MLP neurons of a small language model. Each row is named by its layer, matrix (down: output weights) and neuron, and shows model dimensions 32-95. Each number is 200 + 20 x the weight over its row's rms, rounded and kept within 0 to 999. A neuron's up and down rows have the sign that makes its largest values positive.
A block is one neuron, or neurons of one layer that tend to fire together. After each block is what it responds to, as a language model described it from the Wikipedia text at the highest values.

L3.down717,189,173,174,172,229,222,239,199,228,197,190,212,171,188,213,180,194,241,185,191,216,205,244,186,206,163,217,221,153,209,221,208,232,188,173,203,226,211,183,159,213,199,203,225,188,200,235,218,192,219,171,151,204,197,177,175,211,198,167,218,200,203,200,201
L3.down778,223,174,182,189,208,180,202,195,182,222,208,201,210,175,216,228,195,191,183,177,197,221,216,173,213,209,205,199,236,182,200,216,179,201,224,194,189,196,186,208,162,208,206,191,223,208,188,206,209,158,203,208,206,206,201,195,177,159,214,174,182,196,229,164
L3.down815,201,233,232,212,202,188,214,232,236,243,187,233,182,180,181,245,219,224,178,189,196,188,205,210,204,152,192,206,186,196,190,174,234,195,178,169,174,218,204,210,209,200,191,246,227,239,225,217,182,169,204,188,178,192,200,204,160,200,180,203,233,186,229,163
L3.down899,209,216,196,216,179,194,175,194,176,221,210,211,199,187,193,182,172,197,190,182,221,195,187,223,190,231,174,197,179,173,179,223,180,188,172,202,211,207,175,189,194,199,222,209,239,178,222,174,200,196,195,161,170,208,222,206,201,183,163,220,188,213,165,211
L3.down999,233,164,193,202,225,184,197,200,221,168,211,239,251,193,221,189,211,210,237,210,204,171,216,214,182,205,179,179,226,189,202,205,206,186,188,188,176,190,178,166,208,235,220,207,232,174,159,203,218,170,225,213,191,187,200,179,178,216,202,223,144,181,172,211
L3.down1110,224,197,212,218,203,207,241,234,168,200,220,208,163,185,139,187,230,192,181,194,195,180,197,178,202,157,209,186,198,186,222,224,176,199,206,161,206,192,152,196,222,208,202,213,212,155,194,216,197,202,199,197,199,207,190,202,221,183,214,189,186,201,174,178
L3.down1241,196,222,212,198,197,204,212,205,164,197,224,177,195,175,202,215,175,164,225,215,218,235,193,196,220,202,219,206,225,158,213,178,231,198,192,201,213,201,191,185,180,218,162,175,203,175,165,204,220,195,198,161,207,206,192,226,175,201,195,154,200,221,191,214
L3.down1267,218,179,196,194,182,174,207,200,201,203,197,242,206,199,174,215,221,190,180,172,171,196,189,232,186,184,212,185,229,205,229,213,200,206,211,186,180,197,198,222,222,210,198,189,175,178,201,229,195,227,169,206,202,226,225,198,216,179,195,225,206,252,180,192
Predicate-linking function words

L3.down415,188,188,210,219,192,183,206,203,200,179,208,210,162,173,205,210,150,194,224,241,223,203,169,187,180,171,187,181,202,167,191,212,203,181,201,202,185,223,196,236,191,199,194,215,177,196,206,189,173,212,199,171,235,180,206,170,185,172,212,171,176,240,167,197
L3.down425,186,243,213,240,205,220,185,200,201,214,186,224,190,216,220,225,206,178,254,201,189,186,146,217,178,201,185,191,209,219,182,215,172,200,193,200,191,217,220,204,215,169,175,200,157,186,205,204,216,155,234,183,233,199,205,229,176,151,197,198,174,190,213,204
L3.down434,171,154,175,186,205,199,165,166,204,208,169,241,195,175,198,205,177,251,215,256,209,215,198,205,176,180,196,203,193,185,183,190,178,210,187,199,238,183,205,205,186,208,223,188,213,210,222,183,189,173,188,187,206,207,214,199,192,221,185,207,207,205,209,200
L3.down664,186,197,200,211,212,170,195,193,168,195,162,185,183,206,183,209,172,210,199,200,222,227,206,208,175,202,215,192,202,184,198,203,200,204,218,164,193,214,182,216,189,193,195,215,199,215,193,196,202,230,183,198,224,198,188,211,179,196,210,198,210,232,209,204
L3.down827,180,228,229,226,188,159,157,200,188,194,219,205,211,213,197,193,204,199,225,180,205,197,221,207,204,214,213,186,204,211,212,201,188,201,164,199,195,166,206,198,190,193,182,159,204,176,219,215,168,194,221,222,194,202,212,186,201,165,207,249,243,214,184,208
L3.down878,152,186,219,177,246,212,204,214,186,215,189,225,180,199,210,188,204,147,186,196,179,188,188,203,186,207,218,175,193,207,179,186,195,205,229,198,217,212,168,191,218,213,153,212,155,217,208,200,202,148,191,189,186,223,217,207,181,180,204,173,206,210,175,179
L3.down1012,208,150,204,227,214,184,167,230,233,202,226,184,201,180,216,165,234,171,201,206,214,173,191,146,219,185,238,216,233,208,182,209,168,244,182,186,196,177,200,173,197,192,191,207,193,179,208,170,206,127,199,195,204,207,203,179,207,216,201,180,209,196,176,202
L3.down1187,199,194,187,221,194,198,202,198,247,202,194,205,190,196,222,185,228,198,223,220,177,191,195,179,205,211,217,203,161,220,227,209,204,209,227,213,210,187,188,211,191,180,175,178,222,214,207,189,218,233,184,207,190,233,187,189,200,208,221,193,209,171,211,209
Verb-ending word pieces

L7.down469,184,193,176,199,206,192,211,202,174,195,226,211,176,188,234,186,191,192,211,180,238,184,196,211,230,202,155,171,174,205,196,182,187,206,206,178,210,191,251,238,183,185,218,180,186,214,190,178,193,217,221,196,170,185,212,196,199,181,220,210,199,193,224,177
L7.down1333,169,204,204,164,184,194,210,175,198,180,234,198,207,223,195,211,183,197,235,185,178,190,209,184,204,206,189,186,215,170,183,181,190,198,211,189,187,201,233,223,192,193,170,163,215,227,184,206,175,231,197,220,209,218,211,216,173,220,204,161,147,168,197,197
Subject-to-predicate boundary

L4.down191,209,213,189,213,143,194,201,195,189,205,187,175,229,185,217,196,183,152,211,203,196,207,214,227,180,235,217,200,197,222,190,212,190,200,198,200,210,236,198,224,231,203,234,196,205,193,204,212,190,198,215,243,210,223,197,167,207,176,184,180,217,186,191,203
L4.down243,196,207,201,198,192,196,179,219,208,218,152,182,245,153,213,171,163,201,211,173,195,188,226,184,175,215,172,205,214,227,202,170,169,196,194,199,221,206,222,209,210,208,193,176,219,175,204,177,188,240,210,209,173,186,199,200,190,222,209,243,198,191,180,228
L4.down661,180,179,197,198,191,196,181,177,207,210,190,171,211,186,217,169,185,204,214,212,178,175,166,206,212,195,229,215,169,212,224,174,197,219,200,226,233,187,180,214,214,191,170,163,219,211,217,211,158,228,198,225,213,187,203,193,189,145,214,231,211,193,176,218
L4.down1319,207,201,176,194,188,169,175,207,209,202,209,202,214,186,197,211,208,211,185,211,194,246,231,180,202,223,237,189,220,199,191,233,213,210,172,215,220,229,189,191,174,229,215,201,222,161,194,193,198,227,197,210,219,179,244,177,195,171,190,188,198,195,177,174
Table header separators

L7.down436,231,230,189,178,187,199,203,225,166,190,208,191,184,201,157,214,203,208,244,218,195,193,174,198,225,193,207,154,192,195,199,177,205,230,172,213,209,193,190,204,170,178,205,194,213,214,215,210,208,181,214,181,223,203,173,220,177,215,221,180,223,231,199,241
L7.down932,213,204,212,193,194,199,238,183,233,181,219,179,237,205,194,221,197,191,224,167,190,219,228,225,211,209,207,225,203,201,206,209,185,212,200,172,198,212,214,209,169,205,210,225,183,221,173,197,210,183,215,225,198,152,234,184,187,195,250,186,194,226,177,198
Possessive apostrophe, title-initial C

L4.down202,161,206,212,206,211,188,181,205,230,168,209,202,210,195,236,213,235,194,219,210,196,200,204,215,218,187,197,191,215,219,203,188,229,204,212,181,210,244,205,195,176,163,191,188,180,208,204,212,208,180,180,212,165,201,217,200,193,194,209,179,200,178,215,223
L4.down231,227,217,196,149,216,215,184,196,179,172,218,202,210,173,209,203,164,208,201,193,206,216,150,203,164,211,194,176,189,205,197,208,191,159,223,215,188,212,191,197,195,214,237,188,194,203,191,172,161,187,204,204,207,216,212,208,178,243,199,203,190,242,232,185
L4.down358,212,215,180,198,196,224,216,206,185,212,181,215,212,186,218,193,189,175,187,221,207,189,232,189,213,198,207,201,205,197,214,202,185,197,147,172,230,212,216,227,158,189,238,181,220,174,205,190,204,181,167,196,215,185,189,180,200,186,230,171,177,221,163,188
L4.down1078,231,178,247,218,196,188,202,208,199,206,179,208,202,176,212,217,231,191,190,222,195,224,221,183,205,184,209,179,214,190,216,173,192,172,203,205,204,222,207,174,199,183,204,207,236,176,210,213,171,201,204,173,223,208,200,217,198,194,173,193,194,184,206,232
Links from representation to referent

L7.down301,189,236,264,204,206,176,186,222,203,201,220,185,178,199,197,236,188,169,224,200,215,185,195,230,202,209,217,213,187,205,229,210,208,210,171,201,198,217,187,181,213,208,178,160,182,191,214,206,164,175,203,206,214,143,202,223,201,205,242,214,180,233,181,213
L7.down543,212,192,190,207,182,209,192,182,208,177,171,180,187,211,213,173,224,175,208,189,190,195,177,190,168,214,187,204,204,216,204,211,211,235,223,195,198,194,244,185,254,166,224,228,228,221,183,219,152,199,195,181,216,214,201,237,207,263,193,191,209,214,221,160
Verb stems before suffixes

L3.down44,208,203,194,160,208,187,194,138,181,171,187,225,199,212,200,216,207,169,199,187,187,162,198,198,224,210,204,201,189,191,184,161,183,227,180,219,215,170,209,205,197,195,237,200,222,209,236,221,188,233,193,235,190,168,187,221,195,197,162,195,200,214,211,200
L3.down357,196,222,202,192,177,168,202,217,194,203,189,199,220,198,198,213,194,183,226,147,217,215,166,209,210,217,224,176,185,192,195,221,148,219,191,161,212,224,206,207,201,226,201,216,227,190,188,180,218,222,178,239,195,141,179,184,209,201,226,186,233,205,211,212
L3.down682,223,230,174,178,201,168,175,221,157,194,235,232,216,190,227,194,240,201,208,205,187,211,188,234,193,202,249,188,168,191,171,193,188,239,194,210,190,219,238,238,202,203,218,198,183,195,228,208,201,202,197,208,168,204,216,204,204,219,177,197,181,204,216,218
L3.down777,221,192,213,181,175,185,222,197,192,207,209,205,176,223,180,174,176,176,256,196,183,187,179,199,204,190,204,206,177,204,209,205,163,214,176,232,198,230,157,196,225,204,213,194,163,186,204,181,153,212,195,217,178,173,230,174,206,184,180,207,179,253,169,220
L3.down949,217,208,227,220,212,192,176,192,223,168,229,218,184,205,211,184,206,192,193,189,194,188,218,191,185,201,191,185,176,207,188,227,201,207,193,220,221,183,206,197,184,200,202,218,204,222,195,215,200,195,186,173,168,203,203,187,212,195,239,191,147,215,201,210
L3.down1205,207,167,197,200,216,180,213,204,234,179,223,161,199,211,183,210,233,186,175,209,205,190,184,208,181,199,184,170,207,206,192,190,209,213,174,186,208,189,235,203,178,186,189,190,152,223,194,215,202,186,223,192,182,212,192,198,216,206,195,172,197,204,169,197
L3.down1313,198,211,200,211,196,196,208,190,167,239,219,191,213,203,175,197,200,178,169,196,193,233,191,218,199,193,205,216,255,198,168,203,214,206,202,183,173,184,208,214,208,171,193,198,206,182,182,201,201,177,196,207,221,194,166,221,168,213,196,172,214,215,210,207
L3.down1324,191,196,216,184,214,183,195,192,215,175,207,187,179,182,194,162,224,164,212,220,231,179,194,227,190,209,208,198,198,216,169,183,181,189,215,209,187,204,221,216,189,152,189,215,191,216,215,217,166,214,208,191,216,206,188,162,199,181,215,154,218,211,221,190
Role and involvement words

L7.down167,196,178,175,228,196,209,158,203,191,193,191,159,211,208,184,217,176,198,202,171,203,201,201,192,216,200,217,218,200,199,221,205,188,218,184,192,239,213,183,200,216,197,194,200,199,218,184,205,194,200,190,187,202,195,218,222,217,157,244,205,226,180,241,210
L7.down507,186,188,159,223,227,204,209,201,209,209,220,196,211,213,207,236,191,230,200,194,205,166,179,219,194,187,207,214,201,205,193,206,168,192,178,165,252,204,184,176,194,178,165,202,210,207,183,229,206,229,213,207,167,186,213,209,198,154,232,154,193,212,229,216
Pre-verb auxiliaries and infinitive "to"

L4.down263,209,155,205,197,155,203,207,214,195,209,185,215,219,216,198,191,216,193,190,207,180,184,209,199,194,213,236,225,235,195,173,194,198,174,185,226,202,223,181,228,178,218,184,203,187,202,203,208,208,189,182,213,184,218,184,198,208,195,199,196,179,187,224,193
L4.down492,201,220,192,196,214,224,216,220,161,217,173,216,194,220,202,202,181,191,190,248,202,200,222,218,196,187,202,165,204,186,169,122,210,210,180,168,218,195,225,187,181,231,200,222,174,210,228,199,174,181,156,199,205,218,180,188,206,209,213,202,216,220,205,216
L4.down1131,176,195,185,204,221,209,164,206,206,189,194,203,209,178,213,170,216,201,191,187,157,212,204,221,210,212,212,192,205,198,212,178,201,232,187,169,218,199,201,205,174,221,187,204,221,215,189,187,228,219,171,180,195,193,201,166,242,199,228,207,192,208,196,200
L4.down1230,193,212,188,194,229,194,188,210,223,192,197,206,204,225,201,174,188,187,208,176,207,230,204,191,191,211,191,194,178,255,207,214,241,221,173,203,189,212,204,216,206,188,210,179,190,215,216,178,216,146,212,181,179,227,202,205,204,190,216,182,181,239,213,198
"Appeared" in career bios

L3.down62,189,216,186,184,191,227,191,222,196,245,195,189,163,180,217,189,218,179,199,215,185,180,172,223,180,209,213,220,203,179,188,185,217,206,203,238,217,183,190,211,189,174,172,193,190,212,194,193,179,218,208,211,228,242,187,236,216,195,183,154,196,226,182,203
L3.down315,224,142,177,212,196,201,199,194,228,194,213,191,214,183,189,212,214,209,211,211,214,203,180,188,226,203,176,228,235,226,212,165,207,227,184,164,202,181,245,168,206,221,226,192,202,206,227,248,204,186,220,197,202,231,193,190,176,197,175,188,190,232,209,186
L3.down491,195,190,181,195,231,221,205,198,193,213,170,217,195,223,168,200,177,201,252,174,200,227,227,244,221,191,204,195,212,229,175,192,205,227,184,152,204,196,199,183,201,231,232,191,199,210,213,186,213,192,204,230,188,192,211,211,189,158,259,212,179,202,182,201
L3.down525,187,190,210,186,145,206,195,209,193,231,212,178,234,210,215,185,167,230,164,180,186,201,215,183,212,231,179,191,200,213,190,202,216,234,201,211,201,202,227,217,259,203,217,204,193,191,214,216,198,184,212,190,194,182,202,192,225,212,199,193,212,220,199,178
L3.down529,174,195,223,178,217,174,204,207,217,193,194,166,184,220,191,205,192,181,179,150,190,198,158,206,225,196,209,192,238,151,243,208,235,183,185,207,233,206,208,190,224,211,199,207,197,195,221,218,204,204,224,204,163,177,205,213,203,206,199,211,216,197,215,208
L3.down666,211,185,189,144,184,208,219,192,177,228,190,227,162,180,175,191,195,184,192,205,223,169,174,189,228,201,197,192,210,240,192,209,186,237,203,214,192,206,233,195,204,198,211,214,206,193,212,192,226,212,214,186,218,205,187,225,193,179,203,194,196,189,178,190
L3.down948,175,217,201,193,242,200,191,202,240,197,202,217,183,234,201,186,190,194,199,244,220,213,224,177,217,202,162,209,184,225,172,183,213,258,245,174,218,203,190,189,217,236,192,225,172,205,181,189,227,183,166,227,220,187,200,178,161,198,213,187,222,221,187,218
L3.down1232,188,233,240,190,156,194,224,166,187,192,162,161,196,171,204,212,176,203,196,215,198,196,216,197,201,199,189,227,177,184,172,216,201,238,186,234,197,178,198,206,213,199,235,186,194,231,224,180,179,219,209,224,208,192,226,216,216,211,239,187,194,222,182,227
Possessive apostrophe

L3.down354,202,200,202,237,204,196,233,208,171,192,185,226,195,188,191,213,184,185,246,209,210,186,225,173,197,223,205,198,193,190,201,169,150,204,171,231,189,212,174,237,192,233,200,192,215,211,217,236,238,213,207,188,188,186,174,264,198,254,184,184,197,228,228,158
L3.down517,188,226,184,207,185,203,180,177,203,203,221,214,206,196,194,213,182,201,228,243,165,217,175,208,232,216,200,215,201,244,215,198,200,218,194,221,180,188,254,198,196,190,203,182,179,229,150,209,244,223,240,236,211,190,180,189,200,223,208,184,208,233,184,170
L3.down548,207,190,198,212,213,194,204,246,204,235,179,210,200,188,206,176,195,186,158,197,251,169,206,209,213,185,157,233,215,210,217,197,235,198,153,222,186,232,173,184,221,193,207,159,202,187,216,188,221,203,228,207,194,186,188,210,193,200,188,204,200,214,212,190
L3.down567,205,182,185,188,232,185,192,189,179,204,195,173,208,197,228,206,173,179,183,190,223,184,174,188,236,201,201,156,199,165,199,203,194,193,172,181,190,242,177,197,197,219,208,214,211,216,174,243,171,186,186,196,209,209,195,180,176,199,220,165,197,186,214,207
L3.down741,153,220,210,193,188,202,202,206,200,181,218,211,197,197,191,197,165,188,184,192,205,181,206,209,188,166,205,175,181,220,207,171,202,224,182,197,164,232,211,192,200,225,232,216,203,222,183,172,192,182,209,175,229,199,213,194,209,215,172,206,206,169,219,248
L3.down833,248,194,199,199,216,170,186,235,217,194,218,207,164,185,191,228,192,253,169,225,220,199,206,179,221,210,214,219,180,185,188,196,233,188,182,167,180,155,199,197,200,220,170,211,217,213,206,241,217,205,223,169,189,255,179,233,190,187,183,183,242,145,214,207
L3.down989,196,211,198,177,196,227,229,196,187,206,223,172,198,189,175,201,192,223,156,213,196,194,181,223,171,163,193,216,248,221,188,157,213,205,217,203,203,244,227,217,198,203,192,188,190,206,205,215,218,205,241,202,209,226,196,233,172,201,191,179,206,171,213,183
L3.down1275,206,183,184,216,199,200,230,219,186,212,228,246,205,207,217,231,192,230,217,210,241,197,227,198,235,220,227,187,198,229,211,185,244,179,217,155,228,194,207,200,174,204,188,200,190,214,195,194,206,213,219,162,219,181,200,200,228,166,213,220,198,186,188,201
Mid-word fragments

L3.down28,225,188,172,208,199,148,178,232,198,196,197,202,221,194,200,219,192,189,195,227,191,205,207,205,228,218,198,213,213,198,169,213,212,211,197,209,243,224,212,225,201,188,222,179,216,196,187,221,189,159,196,215,213,230,168,177,198,193,190,195,212,204,187,204
L3.down445,202,215,204,183,182,206,176,197,208,200,194,208,205,205,209,184,202,223,197,203,240,213,167,186,208,215,199,190,219,192,211,163,180,206,210,199,176,215,190,216,208,217,169,199,210,164,211,176,235,185,225,225,224,191,188,245,186,192,191,194,198,178,202,224
L3.down843,242,136,201,180,185,180,202,243,184,169,173,219,203,221,232,207,193,194,193,232,220,214,238,215,181,199,223,182,164,174,182,204,192,212,187,241,212,215,189,214,168,203,209,178,203,177,201,159,214,227,218,215,171,196,217,191,174,213,197,202,205,159,182,168
L3.down887,196,205,170,212,230,194,175,201,219,214,221,201,185,189,187,218,208,191,211,220,181,237,234,205,198,244,178,217,195,197,212,200,179,204,209,200,197,194,194,207,203,193,243,228,197,210,173,247,187,192,180,257,211,224,218,190,212,195,191,200,230,192,176,211
L3.down904,177,225,191,190,202,219,193,192,189,194,184,203,252,150,182,208,187,179,200,189,221,190,173,206,155,197,229,195,188,204,248,194,236,218,172,163,211,236,226,159,206,207,211,180,184,218,209,203,186,194,181,229,202,171,197,182,203,204,232,195,188,189,203,165
L3.down905,229,208,173,187,193,196,202,197,179,178,200,193,225,215,209,206,213,203,202,177,180,191,178,181,186,203,193,217,241,223,193,241,195,195,174,233,228,214,174,225,209,202,197,156,224,191,221,203,181,198,191,202,207,196,186,208,194,230,209,203,216,175,193,219
L3.down1278,199,204,163,217,173,202,192,186,199,165,206,204,240,181,222,199,179,201,205,179,211,173,157,218,223,210,219,207,209,223,172,188,216,180,199,176,214,215,188,178,212,209,233,207,197,187,174,233,214,175,209,199,200,204,187,192,197,236,222,209,205,175,164,219
L3.down1343,232,229,194,204,200,218,187,199,224,211,204,199,196,211,208,191,166,165,199,197,210,219,209,163,215,211,182,192,209,174,178,219,223,166,236,184,229,221,221,202,251,210,199,182,232,190,211,206,218,212,225,202,197,225,188,188,216,203,233,200,209,154,166,228
Table header separators

L7.down266,204,181,223,183,213,182,215,185,231,202,214,202,193,190,230,191,223,147,183,201,186,202,200,205,233,195,237,181,216,212,233,202,188,219,213,185,194,187,202,207,212,183,209,181,168,190,194,185,216,202,199,220,203,203,192,192,231,215,180,194,190,221,185,208
L7.down922,195,195,185,219,196,226,220,212,210,214,194,218,182,230,211,192,215,192,191,215,178,195,176,184,212,175,183,227,190,193,208,176,180,207,189,168,224,209,227,197,187,205,185,203,195,204,182,205,226,221,219,199,206,221,197,200,165,165,209,222,216,208,195,235
Mid-word fragments in rare names

L7.down47,191,166,184,186,215,226,198,168,184,212,180,220,211,204,227,168,214,230,165,179,226,227,206,218,213,208,164,228,233,199,209,214,174,233,222,218,211,215,188,231,186,217,182,219,203,200,158,199,183,213,176,180,212,175,207,218,178,163,204,203,232,166,192,167
L7.down1128,190,228,216,208,211,231,195,214,248,207,198,198,221,206,196,176,253,203,238,195,166,248,156,210,193,201,197,191,207,197,198,195,213,206,171,210,221,247,242,193,199,199,174,207,187,202,219,204,220,220,194,196,206,228,189,173,180,172,216,174,183,229,195,189
Table column pipes

L4.down346,180,211,174,220,195,184,209,166,223,211,199,199,193,218,188,210,199,184,178,193,202,195,178,196,183,200,165,197,191,213,227,212,199,207,168,174,212,188,201,237,211,211,196,210,234,185,194,208,194,181,222,206,221,222,209,206,188,193,180,189,224,196,231,215
L4.down390,163,220,200,180,218,212,183,240,193,192,212,171,183,212,224,229,212,229,181,193,200,187,217,215,220,202,217,214,205,230,209,203,190,221,196,230,188,233,210,159,178,193,161,214,186,196,173,220,231,173,225,200,198,180,199,183,190,223,225,229,198,189,176,165
L4.down990,214,235,201,216,211,203,224,166,219,233,172,226,204,171,221,195,205,162,208,206,226,205,165,233,224,166,193,190,158,208,193,176,188,185,200,203,205,166,219,211,205,204,220,228,167,207,212,163,243,189,223,189,183,194,210,191,189,183,199,192,203,194,208,174
L4.down1058,200,207,184,191,188,162,174,190,161,200,179,191,181,183,183,150,224,214,183,155,206,196,160,201,207,178,195,176,184,215,186,167,187,187,218,219,190,219,199,192,203,165,226,225,209,200,210,243,215,198,207,185,218,181,188,166,208,232,192,190,199,234,216,244
Apostrophes in contractions

L3.down111,182,215,170,186,204,188,212,219,193,205,208,175,187,192,209,226,207,200,214,216,204,203,167,171,208,205,198,217,186,197,207,194,217,172,200,207,197,197,199,201,188,214,184,195,190,171,207,203,212,221,211,223,192,191,210,202,209,215,218,235,179,181,267,214
L3.down124,190,178,215,177,230,234,204,201,210,215,192,195,153,202,199,187,161,197,190,210,176,206,214,182,229,216,206,166,193,179,203,213,145,207,178,190,181,228,190,191,204,168,223,210,216,207,187,188,203,172,161,203,237,204,161,238,241,185,164,188,213,181,194,196
L3.down275,192,168,220,214,239,184,170,236,221,189,211,168,189,185,227,219,225,156,198,204,168,167,218,202,219,204,185,162,193,147,177,182,201,260,207,197,199,224,195,201,214,260,203,201,186,189,213,196,206,184,232,208,236,212,198,198,182,221,160,166,196,176,216,224
L3.down410,175,192,189,201,177,193,197,220,207,194,224,212,222,177,199,178,165,219,250,205,217,209,227,183,204,182,178,176,198,175,197,235,214,220,210,231,205,220,205,196,190,206,201,206,212,195,153,200,234,164,236,203,185,195,204,172,226,210,196,207,236,234,213,205
L3.down708,178,200,214,198,165,195,207,192,161,198,206,210,196,202,163,188,218,200,168,177,203,185,225,218,166,205,170,215,200,219,180,188,212,219,186,226,213,197,251,214,219,182,218,220,200,198,214,206,194,207,194,201,225,192,202,171,201,211,158,182,174,195,222,205
L3.down763,217,214,231,199,205,205,167,187,179,202,201,197,200,205,176,186,180,174,210,161,207,196,221,217,243,188,203,202,203,188,169,176,197,204,212,223,201,221,244,193,162,207,195,208,204,229,199,185,212,188,200,222,212,147,189,202,171,225,190,187,214,189,196,185
L3.down864,184,221,187,169,216,249,231,201,203,198,174,194,215,181,216,192,166,219,235,228,175,220,174,196,243,210,185,196,207,199,193,185,206,192,165,233,222,239,213,201,229,205,207,202,163,186,201,190,232,209,235,198,230,183,145,206,188,206,216,170,207,186,226,194
L3.down1009,220,191,191,179,205,210,179,229,188,222,214,203,188,240,179,203,189,211,192,213,189,201,205,182,257,207,215,204,182,208,183,206,199,206,183,184,209,191,143,194,187,199,208,153,218,193,218,190,196,183,213,206,219,177,192,226,193,199,202,176,203,203,215,206
Sentence-initial pronouns and fragments

L4.down153,197,211,194,195,173,205,190,153,209,173,202,223,200,166,198,215,214,204,190,209,227,197,194,210,157,187,219,167,249,199,212,237,200,216,229,201,174,186,195,208,166,173,193,193,187,178,188,206,194,198,192,198,156,218,195,179,182,183,187,174,222,196,209,227
L4.down217,207,155,200,183,202,212,197,209,209,186,216,227,191,191,226,181,210,220,170,206,205,191,180,234,154,187,211,202,199,181,189,204,182,187,182,207,197,214,205,204,223,183,204,199,208,186,213,229,161,205,211,183,194,182,224,206,191,165,228,207,174,212,146,213
L4.down525,194,205,184,198,218,162,200,206,198,212,219,195,212,177,177,203,215,181,233,203,222,182,195,196,206,193,188,175,183,228,198,184,182,176,215,190,215,219,234,180,241,189,198,184,145,194,146,171,250,206,178,188,188,203,183,199,207,187,227,183,227,206,197,183
L4.down966,224,204,184,186,223,228,213,192,242,209,220,190,180,184,181,173,170,206,223,234,189,192,198,196,231,225,233,193,231,202,189,212,208,195,220,208,201,194,180,186,210,209,193,184,205,190,210,168,159,163,182,220,191,232,223,209,212,163,206,168,210,179,224,253
Infinitive "to" after inability

L7.down548,211,242,209,218,200,232,208,207,221,181,178,185,189,206,201,213,180,227,175,214,189,211,177,222,236,196,226,170,170,206,172,212,206,216,174,185,198,208,207,212,196,198,205,193,169,216,199,236,205,215,201,188,208,172,231,189,209,191,228,167,190,196,228,202
L7.down1213,232,203,212,169,208,211,216,204,204,220,172,213,230,245,202,186,210,230,192,188,233,203,189,177,221,185,188,229,195,179,202,192,193,197,220,230,170,177,195,238,223,221,197,204,195,248,186,204,186,202,202,208,169,165,216,224,191,191,216,184,207,224,217,214
Before the object of an action